Weights of a small GPT-style language model, trained from scratch on English Wikipedia.
Size: 12 layers, vocabulary 2306, 26M parameters.
Training: a variant of Muon for these matrices, 470M tokens, 7177 steps.
MLP neurons of a small language model. Each row is named by its layer, matrix (up: input weights; down: output weights) and neuron, and shows model dimensions 0-95. Each number is 128 + 32 x the weight over its row's rms, rounded and kept within 0 to 255.
A block is one neuron, or neurons of one layer that tend to fire together. After each block is what it responds to, as a language model described it from the Wikipedia text at the highest values.

L6.up92 [ 88 140 142 108 113  84  93 155 105 139 120 109 118 141  93 158 185  74 138 163 134 137 101 143 123 138 135  94 138 164 123 137 100  96 135 161 101 110 114  77 131 190 148 130 118 200 170 159 150 177 128 168 144 142 119 122 156  96 148  48  54 122  94  79 183  75 106 113 166 164 135 102 182  93  90  74 163 124 186 150 108 149 193  74 102  76 186 146 163 123 123 140 100 131 175 158]
L6.down92 [100 100  92 160 153 197  94 139 106 144 164 107 147 133 173 142  98 182  80 139 108 172 149 206 129 112 142 152  99 145 145 135 190 113 141 121 172 106 147 127  53  58 130 157 158  67 188 131 151  57 130  92  80  63 180 150 162 124 189 154 171 152 144 155 105 132 130 151 103 134  84  64 105 143  61  86 113 154 146  77  98  96 133 124  64 127 188  89 156  86 123 133  83  96  92 114]
L6.up597 [178 143 130 124  60 112  85 182 144 162 112 160  56  93 141 122  77 134 136 157 200 101 143 147  94 137  62 141 119 132 122 121  83 133 117 119 118 156 142 171  86 100 150 132  73 137 137 170 137 158 136  63 194 106  96 106 199 114 119 178 141 131 156  79 160  94  93  91  87 139  72 161  98 146 172  84 112 122 135 142  97 124 106 151 129 100 148 123 131 153  89 141 145 135 167  86]
L6.down597 [120 128 134 122 104 186 150 123 122 114 141 128  86 170 176 152 124  86 101  71 121 114 113 118 194 107 154 171  80  56 143 105 140 166  67 121  87 147 141 169 129  94  96 106 125  86 120 129  82  73 107 126 119 124  91 111  67  91 146 202 140 106 130 156 126 137 110  91 153 172 105 133  83  49 139 134 145 151 149 138 145  68 123  98 153 119 120 149  98 100 148 117 147 126 112 118]
L6.up1361 [149 176 101 108 118  97 114 141 120  84  74 102 128 171  91 157 123 102 115 148  82 140 142 128  52 183 109 107  99 117 125 156 166 125 148 149  98 144 116 137 163 180  93 120 126 126 118 126 113 111  98  95 151 136 125 162 144 142  92 130 134 172 158 143 169  59 103 140 142 118 122 116  95 121  71 156 211 151 159 171 162 167 169 117  94 114 117 163 148 179 128 116 109 110 116 119]
L6.down1361 [ 98 104 113  86 119 170 134 111 114 117 144 190 135 172 145  64 103 118 133 140 132 162 131 155 185 107 108 114 118 179 106 122 114 127 146 121 166  89 111 160 166 117 127 171  85  92 103 165 135 112 151 129 138  59 145 125 191 121 161 157 142 149  63  79 126 193 138  96 134 141 117 124 136  70 142 130 143 103 101  85 116  93  65  91 130 127 167 156  89 126 112 131  94 146 130 111]
L6.up1910 [145 137 151 151 132  85 138 158 137  65  81 111 178 145 149 173 149  94 150 130 144 121 122 121 118 148 156 138  79  73 136  60 177 144 203 130 154 126  98  76 181 185 150  79  91 144 131  96 160 150  94 108 153 130  89 157 140  89 141 176 174 145 121  98 160 122 125 147 114 145 135 129 122  95 162  86 134 206 137 110 135 121 123  95 154 119 117 116 140 112  85 125 104 105 184 194]
L6.down1910 [ 61 137 110 109 177 129  61  80 193 142 126 101 116  73 120 193 136 179 123  91 132 173 122 103 102 133 120  70 101 124 137 143 184 100 184 152  81 139 141 120 131 104 120 149 145 104 155 157 107 166 128  95 134 126 112 120  67 185 102 165 142 128 132 155 169 130  77  95 146 138  21 120 109 104  84  55 154 136 110 109  84 124  38 117  69 164 137 108 169 140 144 160 193 165 143 117]
Responds to: Mid-word fragments after F/Fl. Word-internal pieces, often "or", "ar", "ul", that follow a short opening like F, Fl, or Gl: Form-ul-a, F-ar-rer, Fl-or-ian, Ge-or-gia.

L9.up1405 [119 133 115 102 138 155 109 134 166 180  98 122 170 140 142 179 122 133 138 150 177  58 126 126  83  86 118 114 121 146 101 137 139  59 119 160 158 106 105 132 114  98 215 119 102 141  65  95 122 105 141  82 108 123  94 152 104 127 109 136 113 101 114  67 158 152 164 107 182 164 121 170 175  66 163 153 113  67 210 145 135 121  97 144 142 150 114 126 128 108 148 108 109 101 107 113]
L9.down1405 [127 101  72 101 196 177 153 162  74 120 124 184 175 100 134 106 121 161 142 121 128  70 100 169 138 131 147 150 167 145 170 122 175 108 123  99 114 142 124 107 126 158 106 149 176 146 152 102 177 122 115 190  87 126 126 138 136 145  80 125  87 179 161 120  91 133 106 115 125 138 151 136 123 170 142 115 118 129 139 138 120 155 115 106 124 164 128  88 119 143 111 126 148 131  85 116]
Responds to: Segment-initial letters and articles. First token of a new paragraph, heading, list item or appositive, often a split capital letter (A in After, C in Career, N in National) or a/the after a comma.

L6.up516 [ 83 127 131 105  52 125 160 143 158  90 146 124 145 138 161 121 138 165 107  96 119 131 142 172 161 193  69 135 115 106 111  64 181  91  91 148 156 165  94 121  56 183  95 200 131 125 123  96 162 170 120  99 125 185 100 113  80 144 133  49 151 126  78 119  95 106 141  99 107 100 123 124 127 143 182 106 136 121 113 131 121 160  72  89 151 106 100  68 125 141 125 133 145 150 199 137]
L6.down516 [ 96 126  96 212  86 126 164 159 149 190 102 119 136 170 106 140  81 126 139 132  54 174 154 176  96  89 114 127  97 129 129 135 101  84  77 104 143 134 140  74  95 151 111  97 138 166 159 120 108 128 165 137 161 116  94 168  76 116 115 158 149 116 138 103 102  72 105 101 155 162 126 117  63 104 178  94 163 156 160  89 140 109 171 145 110 111  81  91 103 150 183 141 172 125 136 110]
L6.up560 [ 92 129 142 147  64 112 165 195 201  67 127 146 218 163 110 148  59 146 165 146 164 120  79 125 176 141  87 137 130  65 115 102 155 163 173 114 130 197  87 150 127 126 108 153 121 164 134  69 154 130 100  66  65 129 163 122 139 136 165 122 187 134 112 172 104 140 176 100 124 145 113 101 154 147 123 144 124  75  98 143  93 158 100 144 152  82  90 121  97 176 152 129 163 134 170 186]
L6.down560 [147 101 119 111  82 197 137 127 117 199 173 138 132 171 109 149 115 153 114 120 173 105  87  87  85  79  89 138  74  76 144  48 100  92 129  93 146  97 138 155  94 157 145 165 143 161 164  83 103 155  95 203 202  78 191 177 140 124 131 152 149 154  97  82 124 146 135 161 150 180 101 186  71 121 166  89 116 152 116  91 119 108 144 139 184 107  97  92 102 147 149 159 134 149  73 162]
L6.up1403 [ 88 124 163 132  38 118 150 138 127  78 119 129 137 178 123 180 109 154 132  99 166 118 110 112 179 114  94 117 139 105 112 158 150 166 133 152 166 190 160 100 135  76 190 103 112 154 155  82 137 110 152 119 174 143 124 106 128 114 111 148 130 142 106 128 128 146 124 126 111 116  85 165 140 150 159 110  91  92 105 136  70 116 140 143 143  84 161 133 166 180 168 107 201 141 144 156]
L6.down1403 [ 74 167  79 163  58 174 124 140  48 178 162 112  95 171 113  81 112 157 139 194 168  86 133 121  80 113  80 139 164  98 155  74 118 133 111 155 140 119  78 173 174 117 187 140 156 158 138 143 132 140 143 178 181  78 168 126 103 140 115 123 117 174 116 142 170  96 116 219 159 133 101 108 105 126 161 134 127 119 144 137 153 132 133 169 165 129 170 165 125 166  96 130 183 191  76 142]
L6.up1497 [102 131 148 139 130 115 102 162 108 105  98 147 151 187 120 156 147 118 159  95 174  77 128 125  83 130  59 149  74  60 169 131 129 139  95 131 152 101  80 178 153 175 105 150 209 165 102  94 153 148  80  74 108 102 105 132 148 130 134 141 201 130 114 118 200 147 214  78 125 162  88 166  97 116 133 167  64 111  93  82 134 158 145  89 123 141  92 130 153 115 156  81 154 119 111 140]
L6.down1497 [146 102 166 115 130 162  96  62 113  99 182 179 110 144 108 147 146 139 108 130 137 128 120  97  87 131  93 138 116  67 146  90  52 104 135 177 127  71 193 176 126 125 134 143 189 113 117  89 138 150  51 167  96 111 119 130  95 119  86  79 143 137 142 114 151 157 148 102 188 122  70 144 110 223 156 125  52 184  96  80 141 156  94 108 148 158 132  87 127 136 161 116 104 125 121 134]
Responds to: Wikipedia table row ends. Line breaks right after the closing pipe of a markdown table row, especially header rows; also cell values after a pipe, like " 26", " 2".

L2.up200 [105 146  99 144 108 116 143 136 123  96 140 131 129  95  85 171 119 126  91  88  95 139 141 128 122 187 128 165 106 127 158 116  81 148 180 207 127 161 120 119 134 150 117  96 159 108 153 131 171 200 141 147 109 172 175 120 127  83 181 100 171 115  99 147 122 188 152 170 171 105 108  81 120 147 103 101 155 121 128 119 141 124 142 129  97 104 132 138 121 102 153  94 108 142 129 117]
L2.down200 [112 176 168 165 105  96 156 160 134 159  74 159  88 111 153 137 127 108 118 166  98 213 117  84 144 147 148 103  73 192  89  96  95  99 118 140 173 143  99 103 110  86 218 133  74 137 166 111 111 180 137  78 132 107  86 119  51 116 122 128 200 114  74 170 175 137 160 115 173 165 136  83 150 154 138 110 114 141 102 135 167 156  94 120 100 142 134 157 120 133 179 158 109  95 144  86]
L2.up1044 [193 123 136 133 143 142 104  99  93 144 164 127 152 122 189 159 142 138  83 115 113 143 114  78 103  83 124 122 174 102 151 147  71 168 180 147 131 138 110  43 122 149 103 144 169 129 110 169 105 132 132 143 137  77 126 200 182 153 164 156 112 180 150 129 195 163 131  57 105 168  66  71  74 106 139 197 105 142 117 162 105 147 167  64  42 192 153 132 107 182  89 143  82 154 143 164]
L2.down1044 [112  93 171  96 143  97 129 189 194 140 149 123 161 130 134 128 125 165 157 153 137 123 119 118 113 161 125  77 137 120 145 163 119 111  94 114 108  79 131  57 139 153  68 115  67 117 109 135 132 164  63 140  63 114 103  94 148 118 183  77 146 154  86 172 109  83 144 180 128 124  76  98 141 136 135  95 144 147 110 142 120  90 132 158 137 140 160 132 144 158 187  61  84  79  23  96]
L2.up1204 [ 98  89 129 141 115 130 171 159 143 138 142 137 127  91  69 147 121 135 122  98 125 131  86 169  95 132 135 183 122 121 190 107  76 186 158  84 152 147 133 186 118 122 122 115 167  58 102  86 220 138  86 134 129 146  89 179 202 123 134  88 119 111 116 106 181 179  65 143 173 131 160 123  64  94  96 111 123 100  99 140 136  86  85  96  95  92 118 146 143 171 111 107 158 180 102 100]
L2.down1204 [ 61 148 151 146 100 138  77 168 111 101  80 108  30 172 144 149 123  43  84 160  73 101 154  90 137 146 128  96 112 142  68 131 131 159  83 126 112 169 109 110 149 136 165 118 136 136 139  81  94 180 113 119  76 116  72 131  66 132  73 120 103 110 153 134 125 143 166  35  96 136  90 109 169 161 180 177 160 113 159 155 141 169 100 150 117 177 207 216 105  95  74 131 100 109 135 149]
L2.up1708 [132 122  85 129 177  86 111 132 163 170 133  86 139 125 103 100  77 147  90 116  84 142  89 141 102 133 143 166 132 105 113 151  73 170 130 142 162 163 130  96  20 141  97  76 128 148  60 172 130 103 161 135 134 129 126 116 125 119 153 106 200 134  78 111 122  64 160  56 133 130  89 146 142  99 124  91  80 107 108 165 136 150 112 111 169 152 186 195 109 140 157 115 164 147 129 130]
L2.down1708 [114 173 163 149 131 103  62  68  93 120 123 145 109 154  30 122 190 146 133 128  96 119 135 163 149 113  82 125 128  99 148 130  74 122 117 152  88 163 170 115 130 114 188 169 206 121 154  98 145 143 118 131 103 139 132 182 148 164 162 104  79 153 153 120  91 162 114 102 154 108 131 113 193 135 108 133 125 100  81 198 138 138  57 172 138 167 100 123 161 134 145  77 127 115 126 109]
Responds to: Continuation after initial f. The word piece right after a split-off first letter, mostly f or F, sometimes m, w or B, as in f-ind, F-ine, f-ig(ures), def-ense.

L9.up588 [120 128 163 150 110 142 113 142 118 124 144 171 172 125  65 150 146 168  54  82 148  95 126 128 107 158 116 172 131 115 133 126 105 128  99  88 140  96 100 156 149 164 153 147 112 140 142 135 190 104 142 120 109 120 144  98 120 156  97  78 104 119 135 142 108  84  88  86  95  64 149 133 152 103 157 136 109 134 110  93 159 174  70 195 128 114 191 136 159 153 109 143 195  94 180 147]
L9.down588 [125 110  92  89 123 143  84 118 127 157 174  90 110 112 113 148 139  68  51 172  98  54  92 176 159 202 170 129  91 115 121 141 117 154 100 101 107 183 146 113  70 107 103 142 165  94  96 126  80  34  71 140 149 144  85 129 142 130  60  98 149 159 124 128 103 140 163 113 143  94 171 144 126 107 125  70 146 131 123 158 146  68 140  58 157 123 151 121 100  86 107 111 121 136 122 133]
Responds to: Table row line breaks. Line breaks right after a table row's closing pipe, mostly header or separator rows in election, chart and airline tables; also inner pieces of place names (B-ig Bend, T-ur-kmenistan).

L6.up179 [122 152  81 132 144 158 126 123 158 136  85  89 102  97 165 112 112 120 175 127 145 121 106 156 100 112 138 121 158 142 126 116 151 148  40 123 149 102 130  98 148 147  80 164 136  94 180 146 190 115 154 128 155  87 143  88 148 149 172 151 119  66 174 183 149 163 132  64 127 108 113 115 108 106 141 128  76 127 179 116 105 114  98 183 152  99 111  88 115 127  69 131 132 160  74 108]
L6.down179 [139  56  94 176  91 116  77 114 121 124 158 108 125 136 146 132 119 103 101 123  75 142 114  99 136 172 124 210 190 141 149 164 104 106 166 171 141 138 153 169 106  84  94 108 134 174 163 109 136 137 110 103 148 132 131 131 197  38 100 114 128 104 145  37 164 175  98 118 150  92 127 120  89 192 115 134 120 103 168 123 134 138 146 135 166 133 130 134 133 151 129 115 174 182  97 145]
L6.up539 [102 146 139 200 133 146 143 125 148  69 122 135 125 105 151 173 104 116 115 178 141 151 135 128 145 117 126 154 105 137 147 107  78 201 122 130 111 171  69 113 206 150 100 163  79 134 133 142  71 118 130 141 165 153 177 146 102 115 172 114 125 152 173 134 155 128 131 103 129 214 187 180 162  98 154 119 107  96 178 148  88  97 104 128 171 119 131 127 136 190  96 114 146 150 106  93]
L6.down539 [169 104 138 157  43 148 116 141 102  90 114  98 122 107 103  92 128  63 163  94 156 148 178 166 167 168 168  81 118 123 119 124 105 158  83 153 168 147 113 149  87  68 122 136 150 196 149 157  87 107 168 167 139  89 175 108 191 159 125 149 127 124 166 144 135 190 124 181 139 173 100  62 142 128 189 151  98 202 164 110 165 110 107  84 154 107  99 127  75  67  90 151  81 152 136 155]
L6.up1461 [127 150 146 105 154 136 102  94  80 165 118  81 146 149 119 146 107  74 169 158 164 105 121 126 130 104 166 144 126 106 109 154  87 102 100 110 157 134 105  92 105 117 157 145 115  98 161 102 118  58  78 137 191  80  85 101 200 139  88 146 118 143 130 194 156 147 130 120 124 140 170  94  89 162  80 128 151 101 115  55 101 135 173 114 114 159 135 121  85 153 156  83 146 142 122 170]
L6.down1461 [162 126 143 117  78 110 133 109  86 132 170 158 203 151 187 121 107 178  91 108 105 185  78  76 154 160 147 194 130 162 135 119 122 172 194 131 176 112 104 166 145 133 119  88 142 128 154  78 154 145 141 113 114 182  76 150  94 152  69 128 149 131 130 108 117 131  80 143 151 128 106 114 154  77  87  96  86 164 112 115 156 161  92 138 141  71  93 103 187 130 175 118 116 140 143  79]
L6.up1825 [175 106 150  75 103 155 183 213 116 149 151  98 135  63 165 149 104 159 112 190  93 119 142 110 132 154  85 121 120 102 107  83 142 140  71  84  86  71 144 185  71  81  83 116  90 206 118 197 186 165 173 158 145 166 148 133  82 140 140 148  97 139 133 163  76 199 167 127 165 165 158 158 178 153 153 102 126 153 137 101 107 171 158 122 123  87 161 138 125 133 113  94  76  68 112 124]
L6.down1825 [128 138 101 176 131  95  84  95 123  90 118 136  70 193 169  64 142 110  47 126 113  94  93 122 137  33 154 191 158 161 151 147 103 161 165 155 179 171 108  58 160 150 148 155 116  85  79  85  50 127 120 144  78 109 114 143 168 100 102 151 138 119  69 110 134  59 105 103  99 126  96  90  63  74 114 121 137  82 121  91 154  55 124 156 130 163 136 114 123 127 119 138 159 199 143 157]
Responds to: Word-initial capital after delimiters. First letter or piece of a word right after an opening bracket, quote, heading == or line break, e.g. (R of (RNVR), ==D of Design, (L of (London.

L2.up358 [111 181 160 130  65 111 187 114  91 105 145 122 125 131 118 144 167 111 105  67 140 122 107 135 144 136 144 136 123 113 100 131  92 162 167 116 123 119 156 138 133 130 124 109 124 179 105  67 156 120 163 108 150  60 118 143 146 117 122 125 136 128 152 177 161 166 112 173 154 141 166 193 192 122 164 135 158 129  87 198  85 150 103 107  74 133 146 131 162 166 136 133 152 136 128 162]
L2.down358 [110 124  89 149  76 165 116 129 226  79 161 147 109 104 134 155 167 148  85 105 136 140 128 142 176 101 139 124 160 104 122  56 161 142 158 133 136 100  96 142 134 136  90 124 129 157 115 113 100 104 182 148 134 137 199 175  75 211 139  84 133 103 130 116 114 135  97 136 137  99 148  96 157 193 171 105 172  94 171  77  83 148 112 105 118 132  98  97 181 190 131 137 112  83 113 134]
L2.up550 [139 119 155 128 126  79 167 135 148 109 133 127 165 191 174 153 123 133 110  75 135 182 125  87 134 180 130  92 134 110 121 159 158 151 143 112  89 134 145  82 110 148 130 164  94 156  88 114 142 109 162  86  94 134  63 144 117 108 120 101 119 152 105 183 167 143 108  91 177 138 177 141 169 121 129  91 152  96 122 206 139 191 159 159 102  64 104 167 143 122 110  77  67 129 117 131]
L2.down550 [132  91 122 136 111 111 167 123 151 162 134 127 110 102  78 184 161 117 146 127 153 156 115 120 146 179 109 113 136  59 115  87 111  99 134 155 163 129 114 183 137 158 143 109 146 148 110  69 102 166  95 111 138  86 116 168 140 170 187 152 149 113 105 142 103 160 141 169 135 124 190 129 140 121 120  71 112 107 156  64 121 139  88 200 174  62 110 140 164 134 150 156  95 125 135 124]
L2.up1108 [ 63 170 161 117 119 106 133 146  94 197 130 149 155 137 173 126  97 112 112  58  62 122 142 145  96 184 110 117  98 136 127 169 150 108 176 140 136 152 140 139 192  84 129 109 113 151 110 143 140  72 167 140 114 110 155 106  89 135 148 101 144 101 111  97  80 120 125 136 199  56 136 157  92 135 128 114 169 150  48 163 133  92 108 123 126  29  63  80 131 186  79 122 188 129 185 101]
L2.down1108 [154 127 199 178 128 118 142 122 122 135 124 176 113 111  83 160 158  98 105 164 141  72  75  41 113  98  91 167 157 103 114 115 121 169 142  82 111 106 149 151 135 181 122 137 136 122 128 150 104 166 117 116  77 103 169 183 120 121 135 120 171 119 145 120 117 134 142 124  73 166 152 133 128 173 164 116 107 116 135 111 121 174  80 175 133 165 119  98 158 154 119 124  75 162 103 145]
L2.up1301 [143 160 128 123 122 178 114 117 153 115 138 113 159 101 143 184 174 143 108  97 137 176 128 200 121 153 138 103 159 128 117 149 137 150 165 168 140 135 133 140  99  97  95 101 112 152  63 173 107  89 129 121 145 170  86 144 126 128 130 116 121 116 131 145 116  98 131 114 124  87 131 122 107  97 120 223  80 101 116 151 152 157 142 159  92 111  66 182 183 158 115 120 106 144 179 153]
L2.down1301 [ 54 137 136 191 110 213 148 197 182 140 157 143 134 167  80 152 141 148 117 128 175 169  84  83 126 126  17 164 152  79 169  83 129  92  88 116 107 111 118 150  96 175 121  89  46  43 128  92 148 210  61 152 131  98 110 165 131 135 134 128 132 138 140 145  82 107 167  71 179 139 198 102 127 136 136 125 117  53 120 121 144 160 121 158  95 101 121 160 156 119 131 119 149  91  79 142]
Responds to: Line breaks in structured lists. Newline tokens that end a table row, list item or infobox field, mostly right after a closing pipe, as in wiki tables and bulleted entries.

L2.up79 [141 127 117 178  81 145 118 145  96 175 139 227 144 143 113 115 157 123 129 110 127 118 109 116 163 147  77 172 107 127  88 114 135 145 184 107 173 148  97 101 128 151 132  92 153 139 128 124 118 168 182 199 125 148 139 144 137  82 149 138 136 161 171 156 125 150 129 150 112 165 111 147 118 157 176  78 137 173 137 180  84 167 132 144 172 153 100  97 110 112 141 135 111 147  54  78]
L2.down79 [100 118  63 106 191 169 169 130 162 128 165 119 135  89 132 138 135 100  86 108  93 138 114 179 139 167 140 114 120 156 145 131 129 164  89 126 147 109 138 134 147  63 144 147 102 146 143 131  96 163 136 144 113  66 161  89  81 202  99 158 132 143 128 152 172 181 131 154 122 118 111 103 137 136 130 154 112 121 143 167 113 151 104 138 145  86 158 174  89 114  65 171 130  78 103 154]
L2.up1313 [157 105  97 168 104 141  66  99 177 110 154 174 178 158 120 134 108  85 140 147 161 133 138  51 104 157 109 115 119 101 118  82  74 120 169 150 190 140  86 112 100 118 120 164 171 120 121 124 120 195 154 136 121 119 106 127 137  85  82 131 106 194 161 119 153  74  80  89  81  98 115 129 125 162 142 118 135 154 142 113 171 120 119  98 134 176 143 210 194  87 162 115 188 106  63 152]
L2.down1313 [100 163 152 137 109 136 141 143 112 204  99  75 168  82 140  86 171  71  98  94 149 124 117 127 126 119 125 130 148 175 138 112  85 187  99  75 135 133 151 140 100  96 139  71 103 122 124 125 120 162 118 104 122 165 174 141 139 176 142 140 130  71 136 166 142 171  99 150 105  96 110  84 145 162 159 110 142  97  72 168  92 129  76 141  98 114 158  81 107 180  57 105 103 104 136 136]
L2.up1341 [129 111  94 154 127 145 132 101 126 107 109  76 118 136 101 183 104 167 130 158  88 136  97  72 130 140 104 181 110 138 117  89 107 149 145  54 135 118 105 127 117  52 127 171 116 134 150 140 148 152 129 141  97 116 104 124 124 118  88 163 109 178 154 172 161 148 170 123  72 121 140 167 112  88 147 105  98 116 176 137 148 150 133 141 194 144 145 139 117 111 107 101 111 130 102 154]
L2.down1341 [130 150 185 137 145 142 115 158  90 132 136 118 112  67 184  98 190 103 149  70 100  93 111 120 178 204 100 123 127 166 142 146  60 105  66  75 118 119 125 161 174 141 115 134 146 111 126 154  92  99 122 112 128 110 190 111 125 126 117 140 124  70 150  60 103 102  99 140 168  50 120  96 111 133  99 147 139  81 110 135 174 108 107 121  92 117 138 168  63 168  79 137 124  94 140  89]
L2.up1745 [119 147 143 163 140 117 101  99 113 127  78 154 153 180 180 154 153  94 146 149 121 127  60 127 104 140 126 122 120 150  85 156  99  71 197 113 150 108  86 100 131 135  85  94 127 113 112 154 140 203 170 136  77  64 132 132 124 141 110 146 127 131 129 165 128 168 155 137  94 123 161 109 135 126 171  87 113 112 120 102 109  95 158 128 172 110 114 133  70 147  87 134 125 160  22 149]
L2.down1745 [112 149 162 164  92 179 105 176  61 109 140 104 102  42 179 152 157  83  95  90 161  86 121 136 147 177 148 160  93 111 121 165  92 132 103  95 163 138 120 166 134  69 105 157 184 121 129  75 160 102 154 163  94 125 140 127 104 142 130 109 120 104 123  91 190 138  84 107 106 103  80 125 106 132 163 148 139 111 154 194  87 106 188 205  93  99 113 151 170 120 116 155 179  72 158 136]
Responds to: Word-initial capital letters. Single capital-letter tokens starting a word split into pieces, mostly at line or section-heading starts, or after hyphens or apostrophes (A|fter, d'A|miens, Campbell-T|aylor).